Part of a small language model's weights.
Size: 26 layers, width 192, 9 heads of 32.
Architecture: RMSNorm before each block, rotary positions, untied embeddings.
Training: a variant of Muon for these matrices, 903M tokens, 6887 steps.
MLP neurons of a small language model. Each row is named by its layer, matrix (gate and up: input weights) and neuron, and shows model dimensions 0-127. Each number is 500 + 25 x the weight over its row's rms, rounded and kept within 0 to 999. Numbers have three digits each. A neuron's up and down rows have the sign that makes its largest values positive.
After each neuron's rows, "fires on" lists the tokens most often at its 100 highest values on Wikipedia text that the model never trained on. A number after a token or word is its count.

L19.gate53:508500498529528496457491506527506484540523490480512486494474473452495493457485526504498467506542476482478542504517522481485505515516485498503518480518557546512499519531488471493515518512479483484457529532505473503535486570488544510471486545456473498464515467529475463499506454487504519473554546517516510505478528474497460491511506464528449536464485527495545494506476471505493488488472
L19.up53:536539500490494468499508488495540515498494527429457490535478549545466518526464534516493494560494529479495523455543469494554473526497470433519510454486445499521477483506482472459515483499524509530489509526489529513508463450500510516481461495458503504510480471485490486498513470541507519472527501533498502541503486511513561517503506493503512495513513525520507525455497481470495492515520
fires on: " " 40, "," 17, " Cor" 7, " \"" 6, "1" 6, "-" 5

L19.gate111:493513471485491525498519496549547475446496474519502470499530537508533508473496543484546477523527469505491480497512503510540524539487422509542517484509503499523486469471482491497508520473521471518543505532496496502472496493510476552513500523507516509460499510546480514473463529553516505500528466515510507482500516534548525472472546505444580509479525537524497526549528522515516477491479
L19.up111:528531467512457574549546516506481523476478513505476487504491505491482501449517521490571480497492517468460497546508499469541509483521514477464464506487460487495500498507501510487457505513528516513521515503513495461502484524521499491493508529497530521453468496512510485454503525513481507497509435506472482485499510499448490473451517459514529508533486521516551517569490537504480464486479
fires on: " and" 50, " was" 6, " being" 5, " later" 4, " then" 4, "," 4

L14.gate352:463489525492511466478483494534493514498484499500511552514547535552468530505534503515471496490481489533540518504499513470512512513494493497441500520479466509538501515483524489472510483496480508506479500507470487505492489435517568498460493488503553513529508504485522507530527499486519506489507508464482508484504479494498496513468539447505488480484484557521474550525553467451459512496465
L14.up352:508501497509496469471502497494497454500491508513474492540549541554503496529504503523482481511472475518522510520520482479534482503514500502484528514473459552546514487517510472476510480490498521511543500516463497483477555483511508551450503474515512504525537495494498447484546489526478479500514504476488518488489540519469528478499481401495480534511507553479518536469531485540486556528503
fires on: "." 100

L19.gate77:572502516457531524481514444504513469484494524540514522488461513550507525497511505488504524466458477518508516494493483511492508506442513493489475481471540484483491533527489482463456490517501515500519492498482512510488475492456524454506519504464518505484487469507456488539505542507474520507494473509510500466537478483475467505460456464521500499471474495488487530440454492511502489538501
L19.up77:492467526553511504567562490528481446490500479563524484524528510497499498512489498462504458524454480519505503507522504533460494512539475454488522502531486523524496472504507523447497529495478496442504495457505477488516537513496495452532473523468558491476463515459525487511469514524497491504465508514512470508488469511526489503536475456494502494513525516492508462529494485490488497519496
fires on: "0" 34, "5" 8, " Po" 7, "2" 7, "7" 6, "8" 5

L16.gate278:516482511470477526540518521531463506523452527542495520539514448459492476531460473473547484525512477516512453497530497479499484494490497533505498488521492474521478481522480461521511495558521508492508550497490497477511505535483515523456496536457517513485482467473549519452491467481509473511513508517537548511540465518557486550504492497523492488487466531459545497471476499525528521500487
L16.up278:551488485499528465472509522510483477524494503505528525502499532475503562508498488512499502431537490506509508505493527514549513543502479484501490514486504520505465477510516458490504526506469489504479528506481509484537526539502520481490518512444492517516539483508511479483494496501485479561493505496483500503559487491560459442480459580530474489511564478456515487503514482483466502474520
fires on: " |" 19, "-" 18, " –" 10, "," 10, " by" 7, " married" 7

L11.gate374:521488494497478515515491420544414502515488501485480505524458515477520459520472492504461498482520496523508475480508526542510497519498508526537508510526529440509540538491498497510470483481556469485500508452508533495516481527526495500483536501495496478498538521460512530493520504465511529473500553515513486508502488473485480499481513533494507483510474500514517503524479508482482474502493
L11.up374:470471502490516485514512482552471468472507482454466462543480521469511472510505534502492503487496527526517523518519480466483461486490535530504541507540529481489457500482473500544467523510533486485500504501530483581526519524490470457491481486516487501524484480524502468541502513496505487482489501457514507493518487456516509493466539499506524508531484523461502551518478524491466519506471
fires on: " known" 23, " early" 9, "or" 8, " power" 5, "er" 5, " head" 4

L16.gate476:499487511450495495506532506500462527504464548478470509473488528501499505483479510499515514516534509541482468505459509518482504546500512510487545478499491474522444503518533450489529523519486527469493524465509508512493502531500536485526545479466494537508498460495508512487452474490508525548491536514521502504476404493488489486479459532479496494523541514500572479496506476541476482527471
L16.up476:501507511491483530525529497470440527541485530477477492491478529490486549489505488492488510480516512541498501490476501512535465510466512489511528502494503485553433498494499447537532544505495502464552494469495481485470541528518488498498576490494499493500520467495498502506489490499478496562494469477505521473527488484484466493497454500506510493480526506509543449542465502515511531503472
fires on: " |" 41, " –" 7, " AUS" 5, "SA" 4

L15.gate37:546510478497542493509512479472507510494482487545493495511532518511500469476485521464459483505515510484484510508515471448478491525535476478496513581469534555528498519489470515510506519495547504497515504544524466437519517480501501524457457482445509512528491511540528521525521505563492515493511529478520496495518511471517495490506531501503497494550542491527551522487499542475488524518457
L15.up37:485502430554492477541532540458507468533526475490539487487487517525484466499468486506467487475503519501486499511520493518501503492513527520494539511492517495553517513508497468486514526531539515529482544478522489495516541528506506494472500467497504474513456464538516530496480464512463497519550535493520504508524500471491479522513498450529521461525453476528509500489453530471465514490435
fires on: " over" 21, " about" 17, " around" 11, " than" 8, " least" 8

L18.gate252:510527492486499511516521462490483480491494497501525504523488510529504505470507530526526458500561543482511458483471480496492505493501404549453499498501499493494514488505506493466541490497529505482517488557525497456477460492478503525523512542484511463500505499507499428497451490508493520472492535511496515508506494514498504503493508473484504516502459511476474507496510510487498511517489
L18.up252:546501509524505516514508502571504519503509459548498488522510484512507489479546505509522494508532521541511471520528472481506518544494462499499468493506497482521490475480531533491471508537544506521526485534444508489503496468475472516512489455491467500497482509505502499523527491505470529520463503565523478498459544487507477476478481488526518480498490487538498501490490501511490494475542
fires on: "-" 29, "," 15, " and" 11, " O" 6, " me" 5, "me" 4

L10.gate268:529504485526491493502507472500505488490496532542479481506517492477513450501512504517487517505507466531488475537559505526499507493434509512465518498437545505510492576513554520500551449510470500508519513474461476515515487525478522509463497478465526500515543535497486516528504523497492510499520522519540508516494478470510498488514473494495512514526536469460498550457515494459467467493500
L10.up268:496461501514531444539471549466529515489513485513508512510475487494495490472483505537535489451478493474465516508524530475481530534528470486507500543528512503486495437506510520466483523514460549459471455491522520482475488498515474476467484488516484512532498502494494495469513497468495473524453475495528528485472483457490496474503481483490509510512513506480478511539527521570497467519504
fires on: "0" 23, "5" 22, "2" 11, "tic" 7, "7" 6, "6" 6

L19.gate422:487476528490481467499482471503513527523532495501550506513479512467519481514535507490498492478524498504545512471500473503479489528500500467491461578496511456581487486479478495506493544500503495484519458502513494488540488504502527452536501536488484461485509481549511507515496478471472497485510537511527522504494488490484475545504477460518468490466452470487528528495471488488476530491481
L19.up422:516459499505474472478486549503516523498531470501505455523499523485500502495504531482520464498510479522458515529475490520520507487513485488497527493491532469483528463561531499465526500481472551523444512487504517478527485524455474503508493522485520543434474499531485554531495480521471536566562500474526478503492469479483524528460524529477483475501468522487492494546485521483470528520472
fires on: " re" 40, "-" 33, "re" 6, "Re" 6, " Re" 4

L19.gate515:484484466500463474527552522459506511500465506511516527555458518482496489540530516538494474516464520481506502529534472442501499498493516492499495512531501513483498449494495475478512484527518501526494486482526504504485510553522540456458532516547533483530473469492501523468501511486477485466519490525498482515503484482498479485476507486487495510475456475535513465495497507552488545506457
L19.up515:534511467527500492507468530540475515535484496506534517532467478537470492491484504469490466499521482485464512487510522487515518512473471532492463529464519541480442507504488469449517448495485475484462523529496519528483515547526493468458512522490531484538473468508479480524490513466507489497501511487532502500481478497497455533500472502483478485453473504468496471484497570503475486488541
fires on: " in" 51, " of" 33, " among" 5

L12.gate385:471500505528530524484542463486498472489460519520512492502516464476551508499520511465490504453522482500521471538506498454485517494502483504483527513497522554517534500487503507499457532474489492453496521515487478468486561492503506491521465513478502548500517481515508535455470492482516483458498506497506478446559526533464509505483475472519471499488487502517526471541491539536485491477455
L12.up385:467510440492508489513480450529470482492511443453519502514520481520493519515558511513502522554526507500465485512483513503491492478522531542517519518506504502514504473488564486488476468485465479487526514502510549489522503511560526510498518473504518503504454496552445492528502499467487497524501483504542559505508531520544446478512447452502505500493482458518507455494518496509498511536536
fires on: " of" 37, " (" 18, "a" 8, " test" 6, "ten" 6

L23.gate411:528509467480527523503519500488490503524496509514516504490514521514544480466522498509581500484492533508502507503528510508504466454488460488508492500493531471479473462517526463477462530530514470504502520482531464511536483448512471490511507493509529459524472488484492465516475501504505511602516505494460514493516523469485485487451465494482507503515566537526478519460511524526516517525480
L23.up411:483460453503508507506488526487498483504515513468545476501496544567489505489543487509516531500475453469500504503510477528503444528509499444552501528464490531471466466503514444463507514486554485513512531508510502524499477465511516475543517539541486498517506489523497474494505484463544487517518484439465508467516537484454490502476510458493499495483526532504472506498493490514490506470501
fires on: "3" 13, "0" 13, "5" 12, "2" 11, "1" 11, "4" 11

L7.gate542:476513495512501475496480499503491504481491506501505533514495475512517501512499481469522502502498498553506523551466447506500424510542520504523490513519517461503499490483476503525476487469528477547526473507513503559523541454509485473499507503504465503510474469494474473500487539465459531492495541486481501483490501473480492549528524508510481535499513545487494490506468447505532498493472
L7.up542:498507525551539521512499478482463483478515516494500490480501504553487507478511554522550483442490521549527467488472479479507516508487515486508485471524487506509485513515453499530478444519566456464484525480495486511526464473531529512487466484499558468523466540513522523477473474463526507529542532517483499454483484515492498454475489484504491484485506506491530513466497476500505523503502
fires on: "ing" 16, "ed" 11, " white" 10, " war" 8, "n" 7

L7.gate207:571517522463474494506518529511527531519493527513494502515549492515493520515527528506534519536427477504489491493472505495533496501482488461479496506506485528528489459526511478473458480569481517571502486459505481489491506513521495524450556500436462513478503473484494461480513530541520504514515464496507494506517510477470508464508539507475501501473511501524468507504535478500519556510496
L7.up207:509526480500507479489489504489480559445479538471491498521508496479477488466478467545493490522448450502495484524476494504499501530501437528510466511504486489495510498478534485508422546539481501525512501490502468479490535483522479517492551495506491516497534503492479491500504499484493499469502490512533528506447522544492479491482514518512453537493505512503504507465510562502515509506488
fires on: "s" 38, "ter" 10, ";" 9, " Apps" 6, "-" 5, " by" 4

L18.gate301:475515523511457492453481527519559469465474484500483496525506478509512520512496500521467491496479523488475505489520491488512486556479472521498501530450498544458500489518486493481538482525502512525490484483551499489466472515508504522502490502514527498514479522474515476467483486521466483511479492524510449481543493481514506477481553461506460451493494516488494508498514498473463513527499
L18.up301:495436541491492486486489457452543481492483485497499518484503512499487440513517457511524521489472465501539497478492547510489496488520498493503511549513469477526520536506506506473486447489510469493516476467509478469513490541551527498492486506513499501450517487504534511484546506500514521531468468482483535477457537535473476507485510471520457473523535510479530486518472510530482474490475
fires on: "." 26, "2" 12, "0" 12, "1" 10, "3" 9

L2.gate464:548529512487506485517470472466521501515505493505530455504446514520533499547488493499478477507509499480537522477509513455510516490528510495555458515528454491447508491469497541518485537481486453519489501493509498529538495503507509492486519486463496499513529520520461506511506505485525502483459509476485541460479491519539453511494482459494495518504503468529540505505497553542524481454557
L2.up464:515516549458475450553473459472548487469509501524499479535485536546506480492535503481524495498534496495467485491513539523529497501477489509499464460516481522517456529507473492506478464502495456499492507501482533469543509543534465486456482525510484459548519480499473516496480538480519507496469527525471494490492478538517460455525513479487497501523539502517532483537496489466484494486515
fires on: "er" 37, "le" 13, "y" 10, "ie" 10, "r" 6

L18.gate193:529442470464486502493532503482438541497470548498510487496498509473495527509492470456500489490525507533498478524478528532537477534512522515484509513500502549591462500491506473519513516488510513506481500491503498490484497522502506503483551491477517521509527461473489499527491498537491523548511500492474509503552457488496458494512473531506528485483549509451568504497478532508479509530479
L18.up193:463502490487498541532484479472490511529491475477496521469482517513469467475491552487499527478504533506491525525477476519481478484497481503481561526490492475460465502525474490519493474477481538474544536512511503500502530553496486480480513475512534496532480477473494503463504521448465416557466520504512472515443499480476524478461485503484465490506471501520481510540501492513559493465506
fires on: " |" 23, " USA" 8, " –" 8, " GBR" 4, " player" 4, " coach" 4

L13.gate524:498528497487471435484555487499472499482478486470498497495529532506454503491504473538481532493513503508479523471504475518501468517490522506499514519442523513502468479501487478545503479514489525527530540515468487457530486477484490573496507443469478478487483528521521518504526495529491472489508503500494489467500501487453493489484500508518486510498510506514550519488517529527471516457450
L13.up524:521512497516529434528512507555464484498517483465536503531489501508495502556501501512469516484517505524441538505513471515496517510516515533493504472469559532538478540482522507511459459477509518494485502508522499456476504504492502479495508477451519485506454514531536473499527498524500479502490500512528473510513491523473484478529526512516495544495504518466530515494445481475508517469546
fires on: " only" 25, " first" 14, " least" 7, " about" 6

L2.gate526:493521506517475503502528538495514526535502470535489523554514484549508480484527504523517498522496486595502469535497553511520550493489474497518522479459498519479534493480477527505482480533554512516498514500485489504464535500490516513480493529507471514525487441495514498491480488515470491481485470522519491522512496495500486514464510499518527496509493518460483499451506468491522498499493
L2.up526:482489486500482494460515522523523512515520478528504478521546481522517494428527518522532513502511516579526512512473525543523497501541468474485534487463466475484543451508489515530507505505527475537503510464475482485549555500532542526464495504503510504537499507478512478483485473482494478497489495495477509508537544511507508492478472473527508487498511499471482483483473509479488482494482
fires on: " be" 38, " Bre" 16, " become" 9, " receive" 7, " give" 4

L14.gate208:501515535494550492444491463554524525535493467482493494506497485484542493471512536527493498499494527464509534482526468517457505469489516504464470498548533476522491479537506512490483560549536497529524475521454487511544496495456531504459498471489507515495517544444505487478496490473504481511495474518494514514508490462498476491512495520492546487521470484481496470508484496484522541444486
L14.up208:458495455538470511506469451514500482461510465522480499474510488484503492522492509491489479485500528512505489545492453502527534503462511518504485460484494491520506477493446466496470474492527510475501474541469505513514486482479536441504506475505490492469516438501516505511496485509487473502497552544513520510483514462490487509483499494473532490542485470498491475483495526480505485468508
fires on: " (" 29, " known" 11, "0" 8, "==" 7, " of" 5, " in" 5

L3.gate153:476479491470503435494522541491459471473499474498475538519476499486531533524499496521491445505522517505506519519472479495524510499499523490544480525454490472479461530491499517525514551497558434463478508459492424532462515513490517498490506490483550515499498508481470462528488490495542483540471470491523490497490494491489523482519538514493508483518496512511477508510535539536525533473574
L3.up153:523479494469515510510478456501517492522579533519502517505516546477501526508481517465530509488498495510445511451555499474493544495473452495461510519469498480528502502538467475504524483502474497511542475549474502509478495493474479538519511500506506509490451460477538461478491472528499509500521543537501519510490517473518509465493472508483500463513491560465526468492458493488450516498479
fires on: "ci" 37, "P" 27, "op" 16, "is" 6, "claim" 6

L12.gate176:558469533530477472466510478477539514472498507509544522492505503446480517513439458509544469489532526490466529473461484499446496520492498516506539503462497504523521533526454492532481481535507484504471490497486478496507499486501532514485507487497486507501492505521512495492471530498503479511522465484466476513483498499541481506469568474497496535528504457511518469488478501499504484543474
L12.up176:515471515441469467465575511526540529484520497494498490492488524513507533537541485511468487488489499517500487517503514459501530543482490511494563482493483496494540494451503545528514468478533499483499453522487510552511524547491524454521526527520481538493499532508486488463482514468521489522511486508457501536478559523499504529497514453497502511490485521510510509457511500539483489496478
fires on: " " 45, "ic" 9, "s" 8, " years" 6, "cle" 5

L12.gate138:541492499459489526484538505490519495465458511553528516503518521479502475514507496462476488509488546525486555498488506463507467527521447480528474506479497484498497463513497507473509511524510573532541532550499479525507514515506518463522467485503503490492495477516505507470476512514519479477492521484528476516512497495519463492498476494558490503448514461488525501511483479498509566500505
L12.up138:512487522468453481532471513521504510485464515503448488517520509497461527514535484497532480499510441479495529471506541529472528443538477470508494516498502455517558500512498471509500522518496505494514478515453521503493513512543463495562469483472531465504484518507479502458478515486550529525505527514505461459481474487539485528505514505533524473520528468515544502479443510470466526519494
fires on: " " 39, "'" 9, "0" 6, " Party" 6

L20.gate3:545538488477497498490560502489476513510536519498478504486501495519517489493486531543546502538483487537499494488497493487488483483495523526497501509520508517463475492456470475524512492518519508505498497490525512509518463494482567549531496537539499499530508471494549473493507532490488544504464469529484512478523461476502552489454515478469488488451470497489488503499503482477499507508485
L20.up3:507460486487525467510517478498471534467504503499494437475457506544521492509487488499544507468459504481510523522516506511526537479462495485486545490517531500538525508488516460540513498515452496512529503503446487543488511514428500503533503504495525537514468512520490515549534505540485466474478499479496509483474511429461502458525492447501497474561500507522502515487512535471481491525454
fires on: " La" 39, " |" 14, "'" 6, " la" 4, " de" 4

L10.gate482:508496518523499495481488473534520504489606526508518490497476536493479475508507513525468494529500463500549512489486506510495491535518502465514503532515510488478508471528517521526538491449531493482523485517515492497529479565525531487457466502506503500473457428507503498458516511488497482532483503502497485544482539479514490544494512497524475509472497467483548488505480491441509492507499
L10.up482:514497500509479497482464520536484536502520526547473462516479518486435496517465478535495464522523458498471517498491509476508534486519500482524509476512500476500472472516528485535464495497489544494521493531493500485452546517488479472495492531514526526486465496537491513488497474528534523500500491504505510454498508482503481463547441482534466507563454516511528500457498482492531508545507
fires on: "-" 68, " " 30

L14.gate497:476460491516493493497480488471483510544482537484447517514529467493511469479493530463502441532522523522530510547544518498498517549455498493510468506492502492488526489474484489521550489544449519482466510498495483486519483503537435516504472495487518477457542504514488491442479527480495512508504508542515517499476474547506474488493525510504519544512494534519444493510508488508496510507492
L14.up497:524480494509507510476503480534519487460534501478524535505530489533494495541502508505545511423529505546484502494508503557483496497520503525489541520483507478502479518462468546499558525515512462488492470476522493480509477515494496518525486531579466507505496489453516492511475516487514490513496494496509500508474467525523524520497501518484471494532473516520500494519578475492474567494459
fires on: "R" 22, "in" 12, "n" 12, "out" 4, " S" 4, "ing" 4

L16.gate421:518492491488510501509485519456484501518496522463520532540544472498488499471501481509472481496490505470497492542496536478475465520505519513458490550514496540534516519519508488519529505518505491513500488521454494501498499485476504467476479477529483513472504481522489490459513521473478507533514547548462453459490576518528468502442472483487489492517466521521461476516517500547502544459473
L16.up421:514513480492506500510483514511483541505514474500502505491509472532476559504525536492498493478472491457520472499569544474480488517512485547473498514490507475491511525469504512497501525535480519445493459505524503552524469504507505471505543530512484481500492481508488497500451502531492461473470502504495541475481544502513451492484468495515535489475485507499491505529552502527485524523501
fires on: " of" 58, "ing" 16

L19.gate441:537431456478442485544527497490450511499496586521503509487473486490495514459514482470503484495518507545485466484466501540480513532486475489529520475497485529531448492506513505479497515505506521455498538518502511499486507501510498509490531485458519461510480470476487497488465507499467523530501476520528500494475450514496466485459479513490528490514546507508529467490509515504509505522502
L19.up441:496507531518513505541538498467521511546502524451485547487478460484465491534541459475475507489511476493483504506513518525540497509535532517488523506514503484555491504503489461522521548465465484484482516481499534468526532575504496485494528454481475504475481498457491499507495521510512517512514535519499462516558460506515517494558477489477484500488482501534523490521469464484482465517470
fires on: " |" 37, "," 11, " –" 8, "-" 4, " AUS" 4, " by" 4

L2.gate192:525457494503481527529475490487494499493518537510476552502531499509542512506496467498525485495508473514560523526469470499479489515508498548489460497531507476493477530536539500536481486468489512554488465510525442558507517515553490471474485543506556489519459501467483511531542476482504494503490518492532484502473448524498475462513508481477533502475524522488523472482500483487477472491544
L2.up192:507478523482479485520442534494538529466472534518513470490491489509516525518494539522527468481506475549522466486475523499494496510498481505495542550486513561487516526540523520498469518508479522513494489527462493493492454500505464501485512510509508508566455521486480491503489519507510499493510517538491504494516509484493524487534494535438465468478494462509464533489517481516505505543548
fires on: "y" 16, "na" 11, "ion" 9, "ed" 7, "ón" 5, "ér" 4

L4.gate338:494502485513514489479485498518496532511497509531544502501507496536486490502496519500535518477487519532513474487508508491517486474497465513498445467468464509510511513530525482513496496483457538533507492465508494552543478487494500478505517475521523471469478457502486450511527503495526437535504512495489481507491504446541502488427586516488497519494531501466477485485518476537477532498458
L4.up338:475457469554510542513537438526498491469478532485489503457527476513480490481494495509514473517481469494487452536522527511518457528484471486527536465451502469467489519504471528524517502494538492551533489539485520508516465480502506516510455489450505501477519494465519465488511508484507521514437531470512528490484520480469533503455528485493468486475469533505522526520510503469539508526524
fires on: "9" 14, "7" 12, "2" 12, "8" 12, "5" 11

L4.gate538:512509505523448530512489475496518502497497495511531462523486478519538497491509535491506516477487464490520510517516533503487487479483500482560498495484479521465425513541497498472496496488473482489495482533515490487526474476495492480461481507529479541524462525461511497464529512494496498490485492475491532491469549498500457482547498467481532519457473471533509488478521500473495509459499
L4.up538:467486537495459517523502495530572492493501509553516514527469503540520508497514510489514474498532534478538484520485535470485498471471500526502464500477508523514450522473473534488479523539466514488507494543531486489545497469491532531496500534498515511481511516535493488517524519506557485469513547471479463491509475490506509477477494490507517500508463491520552538533548524434509476512485
fires on: "y" 30, "ur" 15, "e" 9, "al" 8, "r" 6

L12.gate92:510500497492448454514518513525447507525491471486522515490499515532498548512468457469497503511520476560499526505458529522535485502527497483458507513501468532519523516524498499527516435523498448526487491498510503525522485521509520473456481512508516510450530506501511478526514505479474477525511479487458479488472482495512516500507473503462521517494478555475583502528492545543516444494486
L12.up92:533524489481473472523476488484501528501481465440471496516491530497490494507515510513476493505534519493474507488515495450510499525504518470489490524475486508471485525467497465489532507537537470520513492445536520467478467486486458520503546467520507452511543431505504466504491502516473483531506478467543506487502466503482492467503490455491514494494500531510527473497496479530504493482485
fires on: ":" 44, " by" 16, "s" 11, "ologist" 7, "." 6

L13.gate35:504490498566506447503509510496512478540467485477535511470501505503476491476481505503517526521505510531491483518513475498516523511469455494525529500494535514488478496493493496475513474450521522479519480521539491469496481518529493528515440520442521525525533481529522506488512495529533521485519488516515497472564503505481465481480501469475500482465468505529521513529471507472508525502484
L13.up35:490517467512481430512469489484527492453468499495513484491462524482520511443482452525504478491545533478444469517488440470502508519493485519537504500492504506477510491552489530469505477501529479510494495499496487456496505520528492501514477459436516519507498530518451508474490490535503535531529510511480482519503516505510523495529515495490493469516483543493512550542523456497506479520513
fires on: " over" 41, " about" 8, " " 8, " Over" 5, "," 5, " nearly" 5

L12.gate430:533513489514512506484497455480511468504524528532495465455474497465478476492521467475530479495490504520495497535522524524574461514513466504514565488522505501470504471499498538549499520478469513481500529512523470509504525518518509495474462494485527453502537519521480503483509487529494489519508512511525505525514493463468476476502506511456529527459490483466564480501500482544484505513483
L12.up430:497552479505502508539495527524517481478512496529501457481515494483471464524494470481480521478527535467479510545488511544503531460523530551467520534468525499527484518556507511491533514505486501446472498478513511453533515476473472500530485497524508515516439527492516454508442509502496521523481524477558509530508490483532526531480466492520489513492486486538501502510483521507516495510544
fires on: " pre" 19, " (" 15, " Jo" 8, " record" 7, "ma" 7, "bra" 5

L12.gate235:505537487510510479490478546511487439519518497494504483504512502500484489534524516452495530494496523533529497490498506492537481463502463519475502545502497474529507482479457524467454458508516514539467505478478482522469531528515502475498498514538493471506510509564513493524500538496513483550516517473523515481494479511471478500531453500540493465514494526502591515448504502528513509487505
L12.up235:501526498508493511525474511434484521512518500472508495512549550534496526508500496493558513500511506474495474474488513480549486496505459456500529527486526501515525480487504492536489491476463508528510501484491490425518543474474484530469494505494500456556464484525494457508505509528469445499521505473486507495475520503467505483513457460496485472538467533475516484498530492498471513528487
fires on: "." 62, "/" 4, "-" 4

L10.gate506:557506581511497493466473519524525482487498504487505507497506443512494508487493478515493508509483477461505502519480496498472524498519523561516487480558511452484539483513524484496513496519501501512457479494508467524474508533498505507501548528553541506549493492471491446493538514464474464468495479510441508473491473490490531492509477514473521522458482446519500482487502507553517478477529
L10.up506:477476524556505484502521478481505524478510498498479474493507549503473505529552485525520508505511514492503511478489475478520568484484544501523515498485502458568528512502486471504516531498475510471495480518463469467535505495512496503487505495514577516493485468472475490560496539494512471541450496484487520483510484463499512465456504501454511501476507510485455524500527516461459510489496
fires on: " |" 43, "0" 35, "'" 4

L15.gate255:481517504525515476473534491509513469479486504511497501508534477494497538440489500486524501526471442485504536558531507483526483477530497508489482516527463462462473501495493496469514468507527457491481480537514494506483506522485550473509507505502506526450509525484492464484481465526489497458524482481481492475495470477466491506513494513461520486423506453461485507508513473505498470503497
L15.up255:519556513528524518513503516453493477516506478461494487452507468497467486513513519493483473460499505489503508500514466530496544511487538439510500482505470470549519507489471508506529525520510484468490482529491481494522479501483480450526475503499463484488462489537545503459532460515491490510449513492475475493496525501473464481469488497482515510532498494511512506481504443454508556490489
fires on: "2" 22, "0" 19, "3" 7, "4" 7, "ay" 7, "." 6

L13.gate346:512483472505486494456483499510532516514464476500501491524551479502498527477510508489548501486488512504525480526501496469499529442544490507507516484418488499516482495499500496519480515509558493521475480479462496512532482508460455507565485489499571508508524464506446479496491509500507516527501483500519469525522470477502503505489513490554481560495486477502497514458512531497466534549493
L13.up346:471492475512467488502457517475538500454522485516511478505533516467496471476513523481558508498541508509504521552519515482472500537490494494532498493516480475451490507529531509488465462490481486551467504494541490505509474474526480483513518503503514463523497510480513510535512512433512491520520491521543461525446497474466550501486510474514487485486452562482473530493508491502514514521487
fires on: "9" 82, "8" 14

L13.gate270:490550465470496523490476515516515490508526514441496468484495529529527441501497464485512521525521431505522511474476505481539500478494473494450475538527513505551490475498519518513459488503520518488517469477494521488497500509490521514468480517554513499470498441502509539502500509497535481514534547475498490496469489521518466464494487523529487465472545535498493511495506494509485507520514
L13.up270:526534495471481476499481537537516527476556501462560477479467515511492498510486499473452522509502460470484503502458475517526508518515535487487470498502528509504466457498491533541463450541498481491500515473488449470509524492477505483477460523519481451525494508531492509499507498455505500489476521480500480523529471567477498538516489522487521531523505506490512476518503517480486514530503
fires on: "1" 36, " |" 13, " /" 7, "." 5, "L" 4, "ed" 4

L11.gate73:537552460494544441499467479488547465464492465531513544523465499505479480506492450560540493514486516519466527486502493534499465516509511476521491490530526469519554509486499456498462518499525489469488491497512478534502530486477511528503502518526497526505479496537515490529508458476472504488502519485496495487462445501476514483503493543502467501454525497495489500469489486500520500505480
L11.up73:539565457522451484543492495470489461536521527551469490483470530513584533513478522488462470486501524535538485540520501498510482489477512490500534468527533525541529520501470500517519511512490462493526475513513505545509531519545493517462510511529512504512480514517494483484518518547512521487507549448511483479522488502524517491509506542506513498466485497568521488488515513498487522472496
fires on: "ing" 23, " such" 18, "ed" 5, " any" 4

L13.gate0:509480493500485536476531569496522461502493439503514503466517511460425516514521468471492506509497547490553519511548563517497482519497461503505507526477499533495527527509514515465488520483520534481446499482480504523489521516587468529496515498528485500512487497440494483460476484521471512506497482565513460463516475511477488509491489508497512470528504487478495532476462478480481522510489
L13.up0:508499540468475498507468491474545509467473502488478503475481468508520487456505520490497504464477472530517476442520537503480503538574493513467478495487522491522516508495479526491495488442493480472489497488461474490517505506498521487490457533514540474493464488503480483512497477500464525476512500442508519490453519481471555517481524471520535486513511544511443500494499473506502520501502
fires on: "0" 46, "2" 11, "9" 4, " Stock" 4

L2.gate300:477483506510516472435515494484494484484541472495454506466493478520472479479466473485519486473512497524517546516466497518445463538546441501517504525513467514490517571496505494478485470516505528515482493440498452489502506488510513506515514528545508514524545489474507530483503459520514517511503507494524500479494536513533490514486531467465488519473455489486530469522468490521491489523475
L2.up300:501492421477489506504490481551496496504537500517500523485492496534482512498463452508543492475551507541523499528434456496461519467484483488465542492488495481484515505462519519473507514509530533487468531493507468495485500497497492481504538534517493466485526524518526460525520453493498521485494509485499510523478508445519544538480504509514509545514453505499505461449496496502489495503492
fires on: "s" 20, "ic" 11, "er" 10, "ment" 8, "ion" 6, "d" 6

L22.gate444:490498553521503457517507521485566524500536530516528492495505539473496484518488453509515473511478503517483416510518502508534468527502541490514504521504481490504497472509521457500557502492465515484455464467519541512470476514514531518493524528499522539546490507482517511507457498516464540538460482505508504470491475505513532498491479514492461502507539498462514485440456506536487532490532
L22.up444:520486504489477467487488518491551508490543471495473488474517469506481540475497550515531464514499453481546504523508535502499505549522545539547480471506489537485509463482470490501533507498518486495506470507541505493491536480488515465454536502479527519473523516520493481509486466508489483519502481471475535520510525481493450513525510522512520505534493498502481538490496556518488507467542
fires on: "s" 47, "-" 7, "cher" 4